config = dict(
    d_mlp=704,
    norm_eps=1e-05,
    qk_norm=False,
    attn_scale=0.125,
    tie_embeddings=False,
    z_loss=1e-05,
    dataset='wikipedia_en',
)
MLP neurons of a small language model. Each row is named by its layer, matrix (gate and up: input weights) and neuron, and shows model dimensions 0-255. Each number is 128 + 24 x the weight over its row's rms, rounded and kept within 0 to 255. Numbers have three digits each. A neuron's up and down rows have the sign that makes its largest values positive.
After each neuron's rows, "fires in" lists the words (lower case) most often at its 100 highest values on Wikipedia text that the model never trained on.

L10.gate597:111152126105132159146126129133149153138141079154143114112155135111147143126098083153161139151081142117134132135110112138152157118148111120125092134128080140148123146177099173157125125141120128136125102110106164168140090115119179138158117163130083147169125147109114145092101083159111100158127157146107162155080155096144105119133105114116125143111135122166100088165182126173091114124154135163119120142127105127123135120114146109171136129171103132125168081149147128194111109136119177128085139123116144137151106137094145142132113114133132157086084148104096114136166115145108136102102139114119134104164138146133092163120126132100085115104079148108104117124108145115127158087118131109105102123104100147132173093137127135107089150151116145124107134163123170078146116117161152
L10.up597:124105156161121128116118147155125162082182110138098090134134099143095141139090071105150122116106150160132125138122112159137136130140096116085120089162125094148133148160106128142148172159174155095144132091127124135069123146089111104126135099160166137138118108126120120164134128096148052143098129144149107110109155127110161130109116083122153182105102131159151136115181160108102121133125149129121160135131144104130121124203135150092159132112104116144137086161145110139128107144104147117128145136103174137124114159142119128145133086069172059124120158113127102123132134148146140166076158126123143136133146137156144162131123103100117109096144139131131107124125133084157128114068136121109137127129121153135100120125125113110138132113139156107100136096133154146139139140108176
fires in: "in", "of", "same", "design", "that"

L15.gate301:107073105108122144134127092113135140166105084110167150121115157123132131127101149151122150092157120112162133129101129112138099134098145190116121095080109142100147159104134120087117158120122144103153087147104137166149119099160107116155118154104098118104182111095090097126092149120067120138151126125166121158115135093146137132076160140112125147134158107150102130135097113131154148120110129091123090124108079100108117129105132120117089140137114108124111121162099128153153140126130088138105114102136149134102103115135077103133094156104097155124129134141136090156114131120104124111114104143152169168137142141147116110117118141139096119120142123142127151120176124100161158130169153139111139141086103110111166092137110110120083188144165145136118098138117097198121148118074135
L15.up301:108105120132126157151146088083156139098089166108163163132133189101115143121144109163097141087129121130122106111094148128144128123124148150116148145163104131110075101093125141116112090091174116164123141157122166106111113094167111129175140126112129155110178106123114103125092181143100102125124110148154124160141115114112135120106133151090162133142176132145101148144142133104099151095136178115099121168105167125142109115125132100126145120166140115139104123130144152127136111122099124123131150155104134133119134121120163098132112132165166118113092167111160103133078109113132154097150178123127111121102119165134123119101151145123120147138093091125101153090157127084162111096094110138133134131138128155077157113131101102126145178107160136124095123151175129102069142099137160
fires in: "of", "for", "on", "with", "behind"

L3.gate13:133151134120136122163117131150097139107115138161188120117076111128099114143118149125134119085148097121117138117092131080156081119097111120137118094142134123159098117100153142090107123128123101110136119154124144155116120140127093135105113132086119143126109110099126116138133124105122096132148127158125136114146135135138116141138121082135173112152122094105092115122120108127146111152075147141122179149108166107137142149105132134161122110161143113140157130139158152071085198134100124169114137106103122147085134153151089126124131120142066118075105118099075118107155097126089135122102159145126127086090109119134120159142133135132087119153145129133173107157145130175156092117137100148132127131111161138117173124148125116130136163089167136167213177110133113139118122147114089
L3.up13:105124150130142124177134138144114151114129124135134107160099104134133106140134146106126070079139104120108138111084148081142098117146144123114137138130120140139104115088111141099125097115156157092126102116118141160104083114171092144119134104116105155092112119131151125099120138095105102140133159163138108095105149157148116117123121111093125122123156135082105137171104107121161109132063133114117167109135168092161109096126126122169119121142174097116158153141139120056139161130116132126099096127149122117100154135157091108140104114122105118087108093144103137122130088117110148168123131125151134095110135128137110163156155146103108072149127115171132088175135117178135103109128101142154143109109121138145121103113113104124137184077149130147182182119117107134088108142115083
fires in: "son", "daughter", "children", "brother", "mother", "sister"

L6.gate550:161079167136124152159145131141107134135131120165113079084081112114121109140139107167134118131157149126100125121128151115090141157151120103118084108109093148150127123111094152125132114166163132137103181138132072124165112122117136129124147136104194127080174118126161162145159151134088144180091165115101124115119121147076108121141091095140130118068114092132131111104129105124104126131110095086132119149138143143140130132113123122161113151127205132101136159152138112145132142125173127124094115124163122171126102117164131094124138134154138127140144118122113136118106130124131117123120097122141123106147110144128119101161131128144133133092096100135129105132177153098136144140117125138094141124152143126118172089128124149087176114199147159179104085136095122108103122087100120
L6.up550:143087140133139109086109125148139099111191124157114080178109122133126132153126141131138125127088148107106138104120083119138116133114124124094117078138187093098171098116144124115101113140124113129134137166176082161151080148135104112136097149104093114110158087142137137134126117105111126145087137125148150135137157110108109134115133104144104168162128109133126155113095116171139152121094122111102144175117152096133115129137120128098159153145148131109132161154152148182135093106114091088089145094157112162101132119143098103112148148190118122153095134121140140140153123170151095109153104132132113125105157121090143137185125080165137177134132086087120110111134156129145141120117153164154137116156132140141162140148177174106130118130131132105135115138127129102085086142135132
fires in: "most", "of", "other", "more", "less", "notable"

L12.gate671:167123132090116119120142104110147101177136117120130154146120154111123199166106147121152110115146129152135144154086112148081120102142091158100130138139140169127131163134137158182070091119164153117087126137122138084134160159126124127115136097116148144112100040137109148118114144138099121115129147163078149143138141118141140162136111092113156114084115148106130103151121155132133115126155150141113116174103127134131133118193202181169120127081126119151104134132156142132136143079135136168118123131095095147135140149154165084129131146143134113121110135096104142142144143109142096088100136103152124129129088117127141104118152115139135131122165140134132135160095159127131115108143121135092109138109134119116127167122145080189144145105112142132104140080157125133104120117150141
L12.up671:127124137077140168150118145122100153083141139099138141102113129095179078131178105113100144156101171187145144092151144118129120085092145128117105131132091104145139177113152060141137089155098132111128139085143104114089153130130108099116114139153122140141127143114094106126139084140149144137186112103163115084152143110139165127113176101079111106121147163116092126103154127145094102128108122120123115118149161097141127158108090102124136145157167121117146119085133118094116114168160114129130100124120112140155101112152116143157129147098154149132126131143143130102092128092122104109149119128132143129097155142122107130158106109096143134104119096155135164103110116120124128139116160125129111114119093122136103092080087120133080136155108110137115121144079125094077136097082125
fires in: "the"

L13.gate107:108137131135141170129116117137144085178147119125116118146146126135130130124133096104110126147139145158140157131090137139163101151160098126136116109118100133106133134137117153153148104145155112128074157183132079157086098199130140158157141143153146145113130119118108147128118140140122089104131138126146096138137169059160159094113095116149109151107109142132151109138140139129130133170154105129143142152099109096115117137121136116111142150128123111129137076100148163149119123148162149108131167151090134150102146125121108099164118094103100093122149125110093107115150089093164126128139055106108123106129116074157090111076133113110130078129121167122117153097128129087146107096125164107124104118144127160117110096083130096112107175158156114103151099128143155110089085101103124
L13.up107:146121178149160127124162159126141137169105097149142109151160087128129156112099132134134117145149167159087163124053118141138102151118129188112087119101117155112134111114136162119103114111074166147141112149086138122159157122100160124146116104149152109091106101117122141104118134132150132107114131075128149167109144071150145110167102139158148129144131138155120145149123177124169107120106156096112108139086084144151100173119103106116089128132130109089103105133154105140119122144108127141166156118101101119140151130099119127119140150122118100116132139102103119092118114103092112149157174078123120111136126124133156113136128127094103119138156105133120135122113123126117089109084155093114098158150143111101100134102036140094122141148129153127097120130153128138081102109117132
fires in: "of", "in", "for"

L5.gate219:158144118156160115159131153087157105137147112156129111124101152128088106125140123105103121168143134103100153139146104125088099145164131089137135079089107069152153102101085131129165110135140136148114144110163103170105114145134118105159111145101142096089140112168143132135098160112089139111104123097115127143144157119098120110132129098137110145094149097167088115119143126158156163124102140132162118144118132122083112136135124127101089098141169118075102120142134110151176163076089135084097170126140113133156106154127107125137142132156130109161113108125121114134104126161141123138114119135113135086089134107122137119164155099136147147137094100107125118131130114121117166177124143106119108100169157118119163126179115112139099138182173131127122102172113145103074114166169140
L5.up219:157105149148159155122135135108130129140157106108156144126109171094112150115136171123101105134144107132070151153102085107124109121151148118135150092089138105165139052131133156165160108143119152128113162148181094163097132153140090121145094145118150103066144117157182138095111105116115134117114123097110113130111150134127164136135144097141042122130158111171076147129135096154138147177065144118139099114144125142115123127147081133128093130102150131119109111120155114165115169154166152078117130135145130128140126177143133141142158134155158154127110139136136123141117121140134156099073099138119127109123109112155128100150143134133105141116100101132142136124111144109106126137121152126115142168157164099107118124129111119109103127150145136147159089124098098159121081144097143
fires in: "other", "some", "all", "several", "various", "of"

L17.gate508:141103174119127153115148141111147170134103113152152070112161150119105168147122082185108132066111159142117173123093143134116127127173133119112133095147124141147096098142118132137134143116176124145082139110135149117157120107122139133181137133116113128099148106104092127117102105113117118124101150112167176145135134115151131112128134103135148134107066118132088115158113128179147083126122128156096138158146113078124127147146135150165096160129109123135117139134122170114149095143148124040137134149102144115158106109180103096119124133149107151114091147135068159087141094169125142125118108123136092144102097099127141115147139130096119125125126105102144115148118150119140134126116169124105077119168177129132146109160172101161110144122113087121154141135120125150140120127151129
L17.up508:155089160088149167121165162107102158123142119160150107096128151142142156125095118181118141130124092155153126151140108157112141121123126116142150151105107091147080088156134185142103116112107122133096157088081111143147129100145076104143152125127122131119127116163109136116148116098134126125126136089074130127152110091127085155142162140134130174132080162163165138118143135156134104151123145166181137132100147131121140114141122145128106156148129128147124127077108126131152141132112148151142113142100110165132155101182119151113129100120101097089127115171101186110145114161141142116098116101138149146121089174109119094083145110122163113137134140135108153175106096144098152081157144109112116090154147127151102064122139113177133122123148149116114119121140116139125120099124150
fires in: "of", "in", "la", "economics", "graduated"

L2.gate285:153147120127156100146184128138125148132116156140143132137122124111147085135127138148114112109148165105128108128131108110154067127082153118089134100179081131111108116109147088122157126081139131070094121128101152107147122141144094125116145118113131170095143146107147125085112134095063133137092144175141163117099134098123104128129092152127145123129115100116131105127145109111143127125146141144117140108075103107165131173114121159114141181131168122158096118120151109092126102104118098147121135111110131126098146150125115130144140166124141111127170126135088155122098144119140115108089142119095148116161106136159142145132143158115094091173174103159109100121168101135167097097166112128102133145101123074108178124147136140107106159115118123147166158109149073111135101174121121
L2.up285:143127155096164082154172146136102140154074157146135146123126125125145110136118149104146077126155149111120137118066157118153102120105132134091149092163124155114087091092125139110138137121119143108121121115090160086116094172094109140099136163108158157141108129136146153087129104120117134109103148120191135152145142089144096083104101148128121148153108125112152146138107128123144123121121109149088141149110125120139129134128126173157126157106148068136124064148120134099110142104121119143101100142161160151098110188154103119125137130118144100148126116108143155114091142135123099144134132132142110140129123101167105186149119139102113106100167154159125088128152149101117135121150138100136114102112143099154128113130123066124135106116135124150177179126141094147128125179065143
fires in: "son", "father", "daughter", "brother", "children"

L6.gate446:104110141138129150136183181152123155121132127109155125122155065141145129157158139130149133138146088100108178127119172115146173101122122082140114064124074149135164102137127150099132127093120112131122188124117091136143125090144093114126099128151114144140095166116133133077176130146125130152111146130184156145132158114115118123143154118149100117137149081156115152149085119133132175128133112137116147089140136178152137159105122142138128142115097119107139115088186090101103153134096111111133113144133125126129089123176123123108103124158164143069110124107147157114127100156168105104123157117099131127136144179128128142081120111106099123159155125121136108139139120146137141142115121104082101133067114100144106143143129098153134156128147162127120165116132131140103153161117109
L6.up446:131118150138125155130162169125152158121166142109170117125140099152168123165132147141142096163162076099133175136113176115111113143140171128119153132148119117133110120145092177152094132103121172137148147129159092141108113156154126133110139122117131114091106138135108113120165107118115186144101139134158116112133142128119096110163129096129118127158146125103148129134109147124155111146133110105126164106161134180111109136102109140115130110077128142105112084111142121086141134152153150139135122137107144129178128124171133125140129131177192142063087063072114110110127113099156104143091125141121143129173116161126130152110109120124104101180163079126110161151133123148149131085150124122125089082101134110125072111140118115157112133122111142123102139121121130123134134109100072
fires in: "son", "father", "san", "daughter", "brother"

L12.gate472:150105123148186118122126145167161108160113159116137087135151178166127108115167137138116122098132125144116124161118105142152138131186153100152119106122147117104134100155145144105133149164117115122160105116129135154120128138136116123144125169160151137126141115154099107117110137137097128152118137141140120148115095160130178137123094129131150123119097093149097219133139096160107145138141147096153118146100105111068102134115064114183127134119142111137143118110123090117137141171181148172088106097166151160123137126101110112112111153118140158076149114086163101085130137146086133134112090186120118128094155159148149121130156102127099135136164138107092158115132127096127113095143124110138129129138137103122145085151096120125132147119144149132125101117122122130117076077125165
L12.up472:157128157112121165151152095127140155139133132115120128096121126175130146130138118129171142117131102139087127107095139139110111092129138119126087107156124112169078129095156184142125175164138090152134120074120091144141134134161171144141101124104127121117124131180123117126124108114084178148148133182145131121111129127104131161158146168128154155130111107181135155122100125113097138157157108117127122129126131105120118097136087125144142104118155107136120140141142126170125123181150073140132156146108138155146118162109111134126134132157134123099143105115164142091071082140147122123139130135124135162094112120159087172139101170117096135118147136137128110094085133091137085127085114116130148097134158136097075126135141080136104197161122151142122152156144160115139114127118179
fires in: "of", "by", "with"

L15.gate8:148143153125105096166120099163159091134107111138119122162127124084109122134117086096118113096136097107116085137095110135122135100094129110096177120152103150110143175133138108167111112137147133120126126100169127099126120159110105130134121093122136143106099132148153173185083140144096113091118106143121157142120119138153122104131105119096130155121147125163107149142119117139079113123136143139095109110156100118139135162104156128132108091124155148174106152183120117113146127161089116115102144169138166161152151119146148095131183121097089111149105129118132125119076103110178121124117141102154140146119094116102087115165133126088125074127149113121161150132164147096175152182129140073101147116111164087121157138173133115128127134136104137135142122107144154156111106113105086
L15.up8:096136158105147120129151079174107099137160153146136102108148124173181132134097132147074121143120116153086124153155119133155142156157134108102128121103152153132138116090101117114154129170120145112111111133132164124130152122169138086145118136149120147154102161157114149126109107154113150081085155128137132147159129141090115113118147118111106136116127124130123106099134127184151142189116105165121117118115134115127128138102106084136123155090116110129123175111093096128178114098140132157114145163117122145117087089153112117152148099135165159135128136148124159115163117102108114126136082159131133128152143122099120141112155083131114088129113147175121146195142151099130158131148144142118073132187079120168126127124137164114138091158134150140109128075080119128107149128105088
fires in: "the", "his", "its", "this", "s", "these"